{"n_layer": 8, "d_model": 256, "n_head": 2, "n_kv_head": 2, "head_dim": 128, "d_mlp": 1024, "vocab_size": 1024, "activation": "relu", "norm": "layernorm", "norm_place": "pre", "norm_eps": 1e-06, "positions": "learned", "qk_norm": false, "attn_scale": 0.0884, "bias": "all", "tie_embeddings": true, "parallel_block": false, "init": "uniform", "init_std_qkv": 0.0349, "init_std_o": 0.0, "init_std_up": 0.0349, "init_std_down": 0.0, "optimizer": "muon_variant", "lr": 0.00368, "beta1": 0.95, "weight_decay": 0.11, "lr_head": 0.00989, "warmup_steps": 200, "schedule": "wsd", "decay_fraction": 0.73, "decay_shape": "linear", "final_lr_fraction": 0.0, "batch_tokens": 65536, "seq_len": 512, "doc_mask": false, "z_loss": 0.0001, "train_tokens": 413100000, "steps": 6304, "dataset": "wikipedia_en"}
MLP neurons of a small language model. Each row is named by its layer, matrix (up: input weights) and neuron, and shows model dimensions 32-223. Each number is 128 + 24 x the weight over its row's rms, rounded and kept within 0 to 255. Numbers have three digits each.
After each neuron's rows, "fires after" lists the tokens most often just before its 100 highest values on Wikipedia text that the model never trained on.

L3.up578:146098122165115127114124141153150149170106145122128178099158094136157125143111135127125149093109108122106086121118132117117102147123086089099136123106120109123161122140122179105125078118079167141088147159121156145090165142138121136142123104141103133175150199111123114164110125163113129106133112135108105122157146157134136154144105122149173098116172109180118148149128121144144091126141130094129141129142137126143108145123092128132148117129130107097095145127152102106148129183095123127162133147082129157167108133143123149101107123133140145137131132135133134096103146123131170161
fires after: " for", " to", "t", "ter"

L3.up347:141122091138173149138098105098159128115108126086103118154136109097147122093101143158154125095089097112078175105075094141109155139168139172108148131119123197113134131140142142104117092111132108109134144127114153114101144140159160125149128128121141142155125159163166134142132153126171132104141132147121114148164134145141114133120113131158176151143070107138130105093131105183124132144071111143102162169136141161082139097154143105176091110162147134108103147127156108127121126118127141123146130109114111113110062106105128158128122106144099149131114126122115110134106124167097102127
fires after: "e", "on", " ", " R", "ut", "st"

L3.up717:132086125131138134096131137146139136176112111121100124153099122113105142156126116124166096111129110112135096108147113101075122134111133136137162090136138137134148167157106143130144107124136137108130115112138141098122130070117099143116183151095130165154118126129153121181093141118156119131109145148095120128117184108132124154080158123164111141122140120094121115125144131117132116158124142122172109159110123125146127171071148100109082131098195175120143131120127118113155140082122113089133117108120097099137144097144132095095144151074098127121148136134151123131112125129117132104
fires after: "u", " v", "al", "qu", " c", " a"

L3.up75:132082124086129131139064106132158130152118168132076081103208125075123132140121116099158163106146147128161119148083152106110157139126117154126139101109118126169137107143159129111158113130119154134164133141134139121161104145167110140161108151149093135104127109138103140116147139159074132151114179109115118163118131100117176109118143109131136135157152132129148122123149134134132098185125129108122114130111089132122139140115131164119139164121130152145128191143179131107123116116152088148113135122181123104129144135158094096125110104130147126129166151076129089097120139128136104125
fires after: "\n", "=", " n", ")", " r", " wh"

L3.up234:111121119145132135128130125122125131151111128143146070160122136155138123111142121151118164144124117133173121116120125153148143115111143097130085125118129092104117154185145124105164132122124130170106116082129145141096077136086090164124127097086141194103108112175138104140106142130110153164165116122093131165084131115124144129141117112135098089127105118100132129132140175069108133163124112131131142154122133089118128146161123126152096120117062083125101171121118130171110158108128114153097122136084110143112126086132163122120165158116102142131137083118106127129139126093123131117
fires after: "e", "ar", "ur", "m", "im", " B"

L3.up775:149128117103126129106116153106128153153121094128124147124098155124141153140140114140116134137118154136123099134113146136114118169119141137106123115091071129090142125118128124137134102133092134142121143119138118109179124114162157099100164166133116080133114143145162112146117133156168184093154117102153103114111122146131170131139120142084120089110202105133135127098131129081181079143113117100112128187156167144176133131095142080133078164121138128137143134084096142136142151113151091172148156087146128182135106107161149159109159078130107167119153136124100133130128186115117163151
fires after: "u", "o", " he", "l", "il"

L3.up542:132096105142119117150111140102101157120074078161113172132109110112147132144126100145115165101095118100114129140154136082078163136102160156131129106141140125084170127169177158168103120124120137143112112123145161124104132089169107132156103152121138141144133094126098140158122139141121159174171120130115139128104122111119165126158129091178111128169116184105144163162134153102143159129115128123119122138097150170151077168090148110124151149149090152130153111121139126134103138131131124115091129110164112109133123116102114123133118126147149170144097139123141108082149125136151120117
fires after: "\n"

L3.up830:179131106174114136138145129145189121153159119125114117155124133131128105142120129120109078155144102119117144159114114179161149152096109138175111114107120142094153123115145097144110160081119108141096157151144118101106155128105123104129111215118135146132111164148137096092148135135133132148127133135113107127119106170128105096171135149139126129126153130108161096113135114090147164103153134112112153118108132118131171109163146151108107081137124164112130101128136119102144133121144112100186160148138119102132095123135098148085147132141118088117098165127105139157181132150166175096
fires after: "g", "+", "o", "ew", "7"

L3.up551:168141097126100130128127116145129113108126126129131129091147090133152136147111154103152149122177130113130104121112157136161119124157117116156103120134104115108150118190086077146106096165105136186125116146104128131166156164146131177195146136116120132127142120118162105107087085155088125114101125146157126115168124149138126068130089114116155146156092094164084121078091115133130110123144126114145119164090111164108152146137068114121142149098134108149104116132134138061148180131147132120145115138164138150097120076116151136138140116142137105129146149107134137157107119140132118176
fires after: " to", "ro", "-", "er", "t"

L3.up273:165149150119136158086053153116116120148104163131114095138111074121118123133103114137100133121105129108118140153140133146124147146154089143114098150141127136126114106130149144125157096153101092168106136107074119119120163093098139154134100100106130175124092134103110132122102157142139121114136127124111141108130132115107115135138158132136138079113135122105085158152129113125088090137156139165132102102147117127109129132107145170134142126103143135182138131119129137131115176126141078128152180121170091132128118111128115190161161143102088119187147106170127104117122144120152107129
fires after: " f", "ver", "p", "pp", "im", "t"

L3.up35:103095131113169137117129111168167127164075057128119080160117106118134104118124117118116102119127111121110076194144120156146190112151128110119136128119145143138108108104143124113128189159151112159118109105145138126104162129152156146119110158151113092140159130115139122154128166140101132153132174115132177140143142142071117122088130143133088070113116148112137140116112117122120141106100124133132123143156148140131137163119149092115144126097145090134124133139128082125148126124164136110167104124087137154093119161151158131109173089124125119122108121121128137108171139106169133153
fires after: " d", " D", "um", "D"

L3.up507:171121110165090170119125111157145129113093167129136098162121152115113149161086184084105141128081134114138115128140124111165158107126152133126150105130143174109122082138102138111113123128153129137191092095197158112144145092136124117141113121132138116126126169118071152077092105106114181149124159107119180124118137136114111069129114113140128149122139133124156143111128148128106120136105209113122119130117147174126139114152102115113141086083101139151100159144134143096084117153113116136131111145103104116099124154110120127117132135120103149123108144120121137128121109110106134154
fires after: "en", "ec", "ou", "i", "in", "our"

L3.up206:158117111098126106102118131144094136111119113155113126131127133115165159130153135125130155183077128177170137097099108117124120108120146135120139127071085131101146159107159135133131135087146079129166104127118170112171151140139136134136149132132128161129151169131078093118113101133143133128106157123116094124103132186158136127114072173069132126128107113177137119119145153121137129112120135155142149171119171103133133124132092112116123150161152108117130082183135112106132130126141135102195141128155152104150125094135146114128119140157138168115094093058108138086162108140136109117
fires after: "l", "il", "all", "el", "ill", "ol"

L3.up164:099133146118137091121102143141096150148096166131137117104133137132115094094156154126155090113151114101124169112087131125137086110126134189112116077073138131088127122151159126100106102121121135128090133130143142122150119110131126108120144120164017153134124108179093087095112122133155126099142123094146147147150136142069119118104122128160126118141148131114073135153145134138165171128119145142157119111156192144149136081136109124166137140129121137147088100155147133129125154149178116142188099129143138089146171122127163129139148131164130140137169138102134104120137112164132111135
fires after: "ot", "y", "ly", "ld", " he", "t"

L3.up135:133176088103169129130119126107118140115146125177116133109126151083111145137134129104130142122142102103091133169132127082098155132150145140129119115116152147134157130122117145094137113125116121112147123165123142098107095135175107122092145124121130135172102118104157140118137138151157145162121120165125131113145142129164127123139155135118108163135119097151153113168112076084116141158115083116154125108150144150040133102128106168093121075126115153102126156120152160100141157146125061148143115109107145092138166139146141125130145151145133119101148111141135082153164139101149135142
fires after: " m", " M", " t", "i", " S"

L3.up109:113138123143145158131100122094098135124057125102108112123103127118091099134137152115065125100115133145110124153140147127155131142112113123096118096110157085112158080162094107114160084142115082150125146151158104110154169155121130098124204129098089146145123174137111131121149118130137128142141116092143154153140140158059125115144130101145113124102145146127110126111119117157138123176145169114148194170183152099092133130117122131141134141150106136069128116144120109137119169119139109135099157140146144089104153135112112122136130138120143082119176162145112106096139171148109144134
fires after: "\n", "ut", ".", "gh", ",", " \""

L3.up529:070146122091127140093124083112189115161136128186127156086128096150149145152107142193111065126141109126137120127130151155091134156133110145155127113100120174143121104125150146145138117073130111121090117131111104121115150164154123097123133104151103109092114164095129173123167141158104151113117105173130128087116133109140137094108107116151136144143095134138112095146134118133134091104132140095098132125144099086136146140174195123100071149160122125147146130145176144121131126124142138116150141118154169145149132161145150137153138143136104131100106084100146105121151128140125113140
fires after: "re", "uc", "ric", "or", "ist", "i"

L3.up395:123092097129114144136122134116144122134061108155143083170160108120096157128174135146154167131140123120148142137121118135115101081131139174117105105116128124143141072111121118147176105139106115096153145120084126163118121130129105135073114088130129121120129153135100110141156109137135151128158139182121101120130136114149177062143155099119102125137175109140091105106149124115110088112107140137140150149122162137140152091148153126134174115105107156107125094159142151139156158137121149178126125097127132126140139101137142139120114138131099107174129095150139151147122117140112177130
fires after: "ent", " n", "i", "re", "n", " N"

L3.up423:125153139151128146116126132127122106145115107119077170127155134157125154118121131068123144150118125164110128156123113114083138149140123177148125126140150181133095136110110090140153137135149115156106135129112115151123132145124145113148113128140117173111083132139103122099113133143134164124139115180146087120132140140132111165120059118119176078083174127138144098145119082139128099096148110121158137151113173138140152134135161112085107129080103136110184119130127137142158138137137135131106133109096165142160132170164139201113117131149058168134143112149109100127147124128119108130
fires after: " on", "at", " n", "et", "ay", "t"

L3.up461:132148108123179130158147145117088145089125171104120070118114083115132129123136115126112137116109098131102125164106161103169129152164125124167157101109111121096188085156111119113120137127099105162106154140132126102101150113127110110132138106141087141150164148138127170165081135128114098155190175057122169098107158138138121091128118098168116147128119133128141140109164158164086145136117121129108151152124130130098067132179143120118103083150115151124121123125146144169161121138119112122139102096133127145122183144136125115153136109133135133118132130112135090123116139132098136102
fires after: "on", "n", "i", "e", "at", "gh"

L3.up285:145135141133121139144139121143122174130108110096131134186100114125148122125094107096141122100127081132120107123129127072156096162148123144129132133114129136100128141146154139116120099121125158138120112109109136100126156126113092116135113124149133135131051118121167136127139134110171137143147107121121131120095124138095148161098116119097118080100101062168121081145118139116153159110156125147129169081143132152132142130120078088119106125144154111093085139132125172117123132132171188115147147083131132134167147140140179111154093130117116153149114132145128095149147163086161116109
fires after: " |", " ", ";", " V"

L3.up145:156144126155097144136126120124142141121109064129088119095136117176140130108124145133135164146082139099101159130157075114160135095118098135150096126102123132089113100133132151137173057144117085080087108119200140079139102163128122123114140101118116131091129139141131110138126128104101124098100124148127143173147127144131082149117094164090128132161172143145148104114101117104177117114150125104136113108146127089116114151141130103148133133117139146132143068156138150124072119134132156088083139129107126145146106089120138172158107135141175163125128163123115121134170122167160137140
fires after: " –", ":", " |", "al", ";", "ver"

L3.up652:150065129088120128152144142157131133164157112155157149122095116117123099119168133087114155113134145137100153143111121119161096128176135123100145146149124149100139141152127159150138156117137146084122162125117171144134134113100106121136145142160116109094147080127147107115097128102167102127116091162132120154195107154110113131127123121088156150105135079136106150154099110127158088143127148158137121126130133122154139153130130060127143092110125128112158130110147140125111109117085139121122150107128151160134124129147118131103211165105151109098115085139150128085144158112097120102
fires after: " at", "om", "ord", "m", " m"

L3.up543:120134155144099131097107135126123162138134165070102109103122119117155111144148145128137140134143126115154169124092084126104121120119156167138092120134120117127139143146172140125133083151149115157129160097132139128118185103187145162108142138133124127145150117107161137152132119107117097141128141130114107120132090166086155085113127100100184126113133154146099133083125115102167094124110180100143119132129113168158137138158161135126095125153151113182132114127105108132128130119132113129123107122102092090129141124077057117144156148109091096135137079098171115159129114126170130117
fires after: " c", "l", "ro", " w", "e", "c"

L3.up649:139111143150058131114103134128129136135079120135138137167166113125116116141130124122147183103147097103125136155135150152090126134175146125152141104131149200149085126074130131135129125095166128106137126152114103123114114094188151123133142114110151124148073120109087153115084105116120141108124180088134130102157138121121087080111117110129129173081130092119172146134098112080143171130112174141138144122126101096177121116141078103123146155148163104149095159112143166119131081144147142138122151146100116130136129106124107138141132135107124122162157129158088117095132122130153136129
fires after: " ", "p", "in", "c", "ec", "g"

L3.up764:141135140146095168136101108151122105110143123126138119141137166096116118105130168084102081124128154121121131156154154113126090140158108088087142162130106117126141135161180210100101134160128163098172098121145111091099122101136099089175133135148121126168107143091112068162158154104126163142098115120122124156147168108089107149127139129145148118078135115160166077138126117109144131115068149122131141147151122131126110114131152138154124157076152132131117111166134102121178100112159108149107130127124118186099165130134110108122180141169120152123138147133127130171136136117131139147
fires after: " st", " St", "en", "t", " P", "ap"

L3.up611:166134086129109154111153137107098177148115117139147103128157120111088125113098114148155078129154140097115159106103160140176123111157132122130179110123111132139142116174196115155154108110150123110105166098124095125130173122118107132111145174153154093112162105113163124133098150125159084138160099084117108121126116129115163108115090115131149095147124102137151135093149120092112134125120134133121113146113166123127125091159090117105171111173135137113154139098156113126108157114171129132122100134127075130143138123141086111133101123121100133125159124086154060156098130138145126134
fires after: " A", " a", "o", " o", " M"

L3.up574:094094118146100181100171135131122145127084121130108152135156118122124185134123140120104135078143090135135109104153162144128136100190125119109158167142143108100153136141148120116125104113136131064120123145136093148120137120130142174157171152154139090146100177125106102111126095131127145166114076173085141100198107120107129172112141123110132164134126124107128107168168173112157119129115141123143123144101134110104105141165110124135129108129130136133148111125153129136114118167148113131110126168118063128118126111118129158093088143164127140126098102107084129121127116099123159101
fires after: " |", " at", ":"

L3.up980:143171150076125116122152129114095118111157157113119113094160153145161143146140162148142090144103124127124163076132161119155108125105127161170144146139096146113104099133089132092107124169128195125163153158117106122061145158133164121184161129115119098162124155145142113120124149109126113146140116093186126140088143144089128144133146104163118098099141129091126120123101168071123101114124090129131085138133110148156098129125137114160120126137085121155143121135083110147118112132105129104108136100180181100152125108153160120149145109131126097130145116108109124125104146138126167143
fires after: ",", "w", "er", "n"

L3.up283:161137075148117105118129111172126152162151164119121128152148129131098092139144156111148105126161102124078123107129130174126111158123159109123082119127117137118104123127162125101125133155079098144108139108116097122149126123130116134106124114141131140147145120133089127107129131091158107144136157135129202128170118177118141149135146138134113094162168116137101108112139138092161160124163141125141121126118181128147100131097138119195135088135118100097120112125168153117134107161101152099146128096131130075139104172130125142146111142138145094147119169102137100147115135129117133140
fires after: "ost", "ly", "ore", "y"

L3.up344:070156116114116160128096154130084198142142100152101144118107105132107132130104155107136162115111116120141129105171109126138110114139094137093147115134111149109149107158188116134137116146135192123149136095136106158149119119123158103169089146131100155110129156123160156144131131069128134131149107161113129121127132115099091141138111188123110141143183139106118122134097171096150179124104109137093129097137137130124136165108131102116127117134120139107163154160164113141131148113097171143150121069147105142145097092112121138152150116116122128121144129149118111110147128108138143120
fires after: " |", "-", " R", " W"

L3.up409:128113146092144111123089108139125136162123144131103165121166109087125110142159110096146138133062151124114124135133139136122151142130162131122126117119128119131152123140123126180151158153139164154117118095096136141138100143155124154143116128140108149122129153145197169084112117086144157118136139148108140131093146088111112168116123103131145159113121099194144185102136159126155116129165131151123137107132104099123087109145093162169122111145131180164158121149166103154107100112126103095153067134118133119122130142143120160101128121140104127179118136143121115137102131065093133155
fires after: " to", "t", " t", "at", "et"

L3.up32:049159136158114137111122142146146145153094149120135140148081117157153118117137095109164162132152134135137101134080148142129144148110178116120143136123117133144126129093148098166118108163125119122156128097163108178111096139162092119118164166097099123130113112138150087071159141128154115149120137101075110104175168091108137105158079089143108125129127132171140114106131131122149131121121156118136161095080141125119119147143096117127144096124112167117124133099117150140147122105156107132103187145141141138170141133147094114144131130115154086143157134167107128088114156131049115126
fires after: "r", " g", "g", "ed", "v", " v"

L3.up839:155152073114134137141129132126132118130100129152147105154160134100127145140096089139103141134111168129123105166112146135087103131092162109126144130135132056134104128149092144130162152146139141157178137133114129118183153193102115201129131117109128166121115112132143094127073106151069135116103145195108179172141153157150187109094134120111122117138106099145104156150112113101139110141135107119107130100119136159142126096114120123121100163115123128088139107132121161122139136158084101100138142134147127134100139161112100160083082097142132111126139117128106120152095142167122115055
fires after: "ol", "er", "al", "an", "in", " s"

L3.up421:103157139140117108107191099106084148064122140181138116138133118158138100134128141145159086079124169102129139072121125124155146078094114132156108083122148156102171109180151123114140077126143153129157124128109127126126133113104117120170175128087128130125135138115185159105082146125164158151129156130125150137149123139127164144091135053171087083123143125096114127090126113096130146124095138143144122096107106127131098132156145143137122176103158123181148124098106130142123178164128115146155175136121120142112087100137098131133147135126151131115169128108117122140139092112127097090
fires after: " s", "s", "or", " con", " an", "ish"

L3.up900:142109112142114118100149135077113148144133124142134149106085140093110094140178111131137117106090139110152156159090100133139100123138135127094125116125135088123152110103145113136153153104160152137136184096117094106085133149122125131116150106115108097108103121150132112105102092164132103152086159150141134089126127119122161112184115121156143105148096085141127152117167132128102160109076082162101124147107141102081134108157085114130128165129135159171126123110098140140105104081111125122091105140126157157130142106101132142107144147130103102149080147106148126113188149159133170119
fires after: " s", "ol", "m", " l", " m", "res"

L3.up631:133074107101156132118132121110134101111114128090157126138130089149146089168121117129153096134127114155128141157132137154053095128086134144134060115094141103141172114157122153102152139112155111134160146102141147146109170146089154117134157153105132129106138180173102128158102134175123123145129142107148156139104111121115126113144112083166072143076151106108080139122134110139156126118099134155125144109100126158130110103135139160111137154152114120134114142097116129130165120114149133094107170131119144102107154148156116158138131143116116135131103113135136123089093142122123147101
fires after: ",", ".", "i", " th", "h"

L3.up1004:119174159097137144153129143160159150123128150141113109139078124076122131135173110142172132116107080143120137105117111110125165101117095192153139103100076158136133119139109093136136137096141127102094097127108105128186105108091183141123111108084165103123143127118142143090113117136146141098140136121133124141115184095127107109143155138111142147109114110123168139085119127131125080134159132144108143152131148150148084148147137068133103155151149100133120127121152118147092109134161108156134122102138118157129155142131130099106128079112142119105137155103137087133155155139117151074
fires after: "o", "ro", "u", "om", "ur", " "

L3.up554:091119138143127115127123172114144134147100138133105105169142097115132109128156083129134096094142153135108126169088123155093102097146154128076070126128106122102127112150122131132144074141098159153159150169117129153156141119124159125087121083088092154134064103130128101140108138131180104118134111132129125130114083132113134136221130135140124134123138125088115122161124123116136135145085107172145114126120162121172170105146106180115155129108093164106106113109123147149118162134162133094135145099146128155119126112143116158135171161138155121141162131109168151171122156120103103130
fires after: ".", " wh", "ou", "ver", " le", "t"

L3.up644:146114135124134137162097098117120130118144136094087104153110130146129108140078109126087083157138151189132157110142120151134133141121129101134087108167104156133081144145126136127123108145110147153136101097102132133156141131118137133172167161128156087108130168116144095158110143109116118142091176133149155102112134106088122096176104094123149129153124090159132158139100109097139164089174148106169094129120126118127180106108159131134117152113137152132120109123077118093170101102177146099113129118153069117153128106122085168115153111113107138140156074118158131098090099147095166120
fires after: "o", "t", "b", " w"

L3.up870:094142177105161110132109137127138109147116095117105114130142099117160119132141154130131083124144080098145102102122109139156144088135118120148101079086118132151140120104129133163119109124125089144117081156089113095125141145106112126176151138143145105152162130136090142105164116127133142131120129140121157110131153119126123160108161141118112096114121082118121134134137078170137125136110105148148162080141121140124127115123123118129185108085146158154133107137203101101156156140128107076129083127138153075108150115172167106125080128106111120133116129136089120162169150159135119109
fires after: "g", " n", " an", "x", "ul"

L3.up231:130109137123131147103121141106132096099138102145129118142099105125138125147134157128111145160181090137104149123098158124115149152136142143183126137128153156154120116086133150080117100145165177132152144120152151150113138131156133128090128136100119146122138142141152138081117152113129120171118169133120097123128130124086146121121126115104115135125152120156110175136099194115079099130108131131154123105139176137114117167132106143162158111149146120133135171106140124088144143136154163149140139127140098134127130144111122110123142154151054124113102135119128122129117132084148159132
fires after: " D", "h", " t", " d", " T"

L3.up131:174103122109096181140134134145120092100104143116132134063100138094081104140152111147130046155113111120143126134109126115108167090133100142125142147124121139143160090122133178153119119115130091105117125124105163135135184126152167138120109161141123130142122142122133133165161175119144104129153150146123112119147118092130153098157092146132156104111089151072167122147125097121140140166095136117132105185163153127155111155149167134113124163098177134113111136166140063168142121167158145112102124103111126122118130106114133111118102156153146109158167129127140088167120157097121171147
fires after: "1", " d", "d", "l"

L3.up481:111129132108107104142119095127135151175076094149123102090128162100107108087163194117122117118116148121091147180123130100106121149131134119141129123104139149108093093108132151154112085120092119100121158159153172163173112137131119131088129120150140125118115157116131120089136108116143142126151115086126145158118155157098122143158130131101133100103133116112093141088127107115181179153121107109115131125180144124132161098142153101138126169128151115141141136092114137116175116119102125136114160135111114134136100109145086143181106157128165137140161150094123117090093135128114138151
fires after: "he", " he", " He", "e"

L3.up591:151143126134145144138135112160157121145093177127099150121145119140146101122083120098154110125179146142113149178144109144092165139112132136141072149093142153138135142153134145121107148147151128197114125137125112083102160109145130125120122125171152084194106094110127086158143129087120106111109165139146132120128108108146080069136133107102161131141154082140128171115127154133110111159087114149106126128139117121129111116098147129067093123134127127130095094127098154117147145082139127144108161137144146080124149144143134136151145141108134075166124120119142122108136131130168158088
fires after: "2", "ir", "b", "f", "1"

L3.up967:139092150177119132123139108125120143101148126142132188138132148147161109091100114145169134126126142121102098136138124147116150153128127108170107115127185134164153094131101154146131157122108166125168132111191125103144120100131138118164098106119168188105103091127154096130131135135094158149120161151079122115129124101119130173089092113140166088101126124187152127134107145168111101096130137123109112140108102144103094109149127124134090112125129109137125109132128094123124127142121136128141151133132133139151106183139161116102081113140127125146137104108151114155177136138128114129
fires after: " on", "ist", "er", ".", "et"

L3.up323:129121085144117098137135151119115134178099142136119140099103135150135129108126135094156098106125153120140146081099146119116106122093123128141155083088151141122099136168137124137135110108120155169127145154114131111119121099139078141115148147103063147153127126151162108120119058138142143108129125072134123158118131156105108089128080118150181126152132117151111104151125103142118149126150142130169143086148144157125145140101133153155147146150134091149084128133144110113125127140194123113145104122144152121162129113152174189130128108141123151139147137096109141098167151150125114130
fires after: " to", "ld", "an", "ot", "ay", "ill"

L3.up399:123159121140155114122117156115144113141124125134119150111114114110130121099118155134125124134103102146108120131110152148114089107113071100149126112127109128107129114154131130103156119122075105166119130108125096105133171152142108142103141121123112133099152166148180151132146118144152135124183151146155116112156135144146099118176140118089081133157140114179173127113130155076122119099145116110129139094150169115140128142123141162122147154100076082141145101143127154096112131127105156110152165129130113113109131110114143149114147152139138151126110083103123108124105137060115153127
fires after: "g", "t", "oun", "ro", "o", "ear"

L3.up171:113109174140169114114129096124123147131138119134098095158103159111146148110156100145122132089138150108121159111126126169169076139118134194161174112115149126153110129126125153134141123106159171120156084189136113127105103102088115148136130120085154130091096108094071085158118127146137108163131103153131179135113092147142117132154084131151143103159094103133146132139110068101129173115111144133122143110156171150147118121134147133118117088151109151170134130112114152103152124149126131106123149105121127154086111117135096063136150109149162130115109113125119161172120190117149100127
fires after: "ed", "i", " f", "m", " F", "e"

L3.up937:158142140100134118125069129125096154126149127147123107162148113155155128119082087109138152146147156121059169138124124169083136136117101122143145138144125056150117134133143129136143118117156122119142124136113120107115154119158102118125151124138176121141134115143150109163112100099152131124116160102139111106167135081111126133154139125101146163117129084157118090103150134129175130122119121085124123103145100125114110090130123102105093142137134153143130126144154164110127146108069066111138131156120112130120093120174119132161104152113097117157167088101142113141104116161079099111
fires after: " f", "f", " m", "an", " F", " s"

L3.up1001:136139141079140129118111088132097110134160156144122113154133128129134156129131141151123132138136120165101100117116093142135127149067133182136169115179127117132165105125135140126157145180098171163142142123149158135182150170142119133137118144114158100147102142144154106122139156160123136151134138123125109117088122126122108114095091132149126126138103143167120138172093134106141122128117148175184171154121115129134126127098098134156131147147111126144119112139159136156121146105072186114106129099158179080100128117153144137144094128144101131092111107112129147147098137086133167120
fires after: "e", "t", "is", " as", "i", "ic"

L3.up446:114147158130125164124139129148136133174122185127101115104133098096133132107163107173143123157188106140131137151147148134105130109134113108180100145121127133160133191131133095127125179152157123166135129133081124104061114121136107163175114161150104096123105159172144139169135138133117134143112138117154129103173131137119152147120126113131142147123110150116098150117155134105084144118139141122142103129162130146100075113096157130166130178104123119114153140116157134128136153152099157117102099128118150137114110161128139080156120155104111137142129112121123103108119123124134092124
fires after: " d", "p", " D", "d", "oc", "D"

L3.up732:143145106144111132142142135144096129149125148116149138128114140133149111117093141135113070109093129165118148117124124134121119113197138113122106117129130133111161090109118111126086209093183114109121091125140155143101145110105147129122133124110174154128144136172131127108126153124079123119113092121149123188069176148116154097149136136115169112115152169159147142132102123127129173142129147110139131138113155145145122092131128157112179181108131159129138120136146082101130133088129126118113117122136136141098102137113126124190137114119117149085134125144137115135159132162175106145
fires after: "ap", "1", "l", "ol", "r"

L3.up913:139148164132106152122139145163121139140167126146107131105155155147137098143167121114155134135078164149133134153157111087145119151138165123119141129097098136117121094151142130130126073105152117147088073156116115120115161149105125144123108109158162129170107101129110146084118105111131112140149163101131122109141148163092153150143142078087125104117137132115187160118062156120133158087114143121112084123130173122139159082162155138107103111119131125118156143141115075135157127144135141142117113163091114131120099128105129085117139173088106134166083108118100078079146136149132127144
fires after: "w", "l", "ow", "e", " He"

L3.up746:066148146128162130104156161127130147131099124117157094140119147137137090150086109120126139132180100133148177138123150106177135130147116153147114107116123118141136139160135123154144102122116137090138076131181133121148084080155133118137153101156116115145082121150132127137178142103140164125132161136171145126131096104140125080121133086136124104114140124100103092150120127111126136113112082134174136153103120107122109147145109147095147146150142137101139075093148130131130165122147097165167134100181121123145099107168099121115137145088097098134149099129115116111126147118133071139
fires after: "t", "ir", "our", "gh", "ul", "f"

L3.up951:115093110142132121131142098095115135162101107134115120113139087142161140132130161124131103147133108116130120116124102110136134105116120107131126083120117160138137176092126150092104117108158123162140098163126147155103147115128064149110109144132146141096123118103140097131145150080120104104143157136107134085156157162111157154191104127136174138130145166121149103096106155132169158105095130138136147131128132133137107136110137103117118159159111136196120109158137137114108124081145183157134102127156112121134133169162144157174109145096080130101135107124089110101096105140089121102
fires after: " b", "h", "b", " D", " B", " h"

L3.up440:129126173172099135145082131146168107162124126146129116169105063120109121163104126145136120137113101089132135136128096094125118083129139143063140091126127133121106081114134136108138167141127143107114141101104131150117116138101120125118119117164106136175096168154123122131148125120107129142124124143151122171127132124140167132173155150092084138110142104126101136170121116106145134116152121131155133145130154105125158132104166171124088087119119118146103157106111101123144123126188096130155091102124161116196165162168123120141154096150122139090141109121147181122185100145118178119
fires after: "iv", "ur", " v", " K", "ent", " c"

L3.up465:131120101125118069120100115138111119101113117104094083156130125145159111159116145148132149116147142132125128174119133137112150108130130172129129139118102109143112158145099160114077094112158113098124126099126119091110173128125153139100154103089068111133136102110121156120098134115101135117122136104130136127121193123095131155133110142168129137110120129128093103177132127182138172143088114101138128078149162124160108143142142119117106076145126099099101104100159147116144107133153135140172092126137141107161113179141140126115114114097115071120094118144115118092162126088143134139
fires after: " ", " |", "u"

L3.up209:150115126130172160099095137152094108095105156088176158160147140117149128152123138098077129101171139116126140128097143164096128130143124145091143089081139085101146192106107132110136137124150120138091142114134111137130113133153179109124135111158114149170121123170161152115137135133179118148137151123170118102079145155150159148115162136167112133082120123124116121108118169105129082121131140125085142132105099120122100164108112117107133124141084159106113102111107155176139145174101109158118133092158143137108125093157116161151151159123103115089073134097090133105097100157104128125
fires after: "w", ",", "p", "am", "g"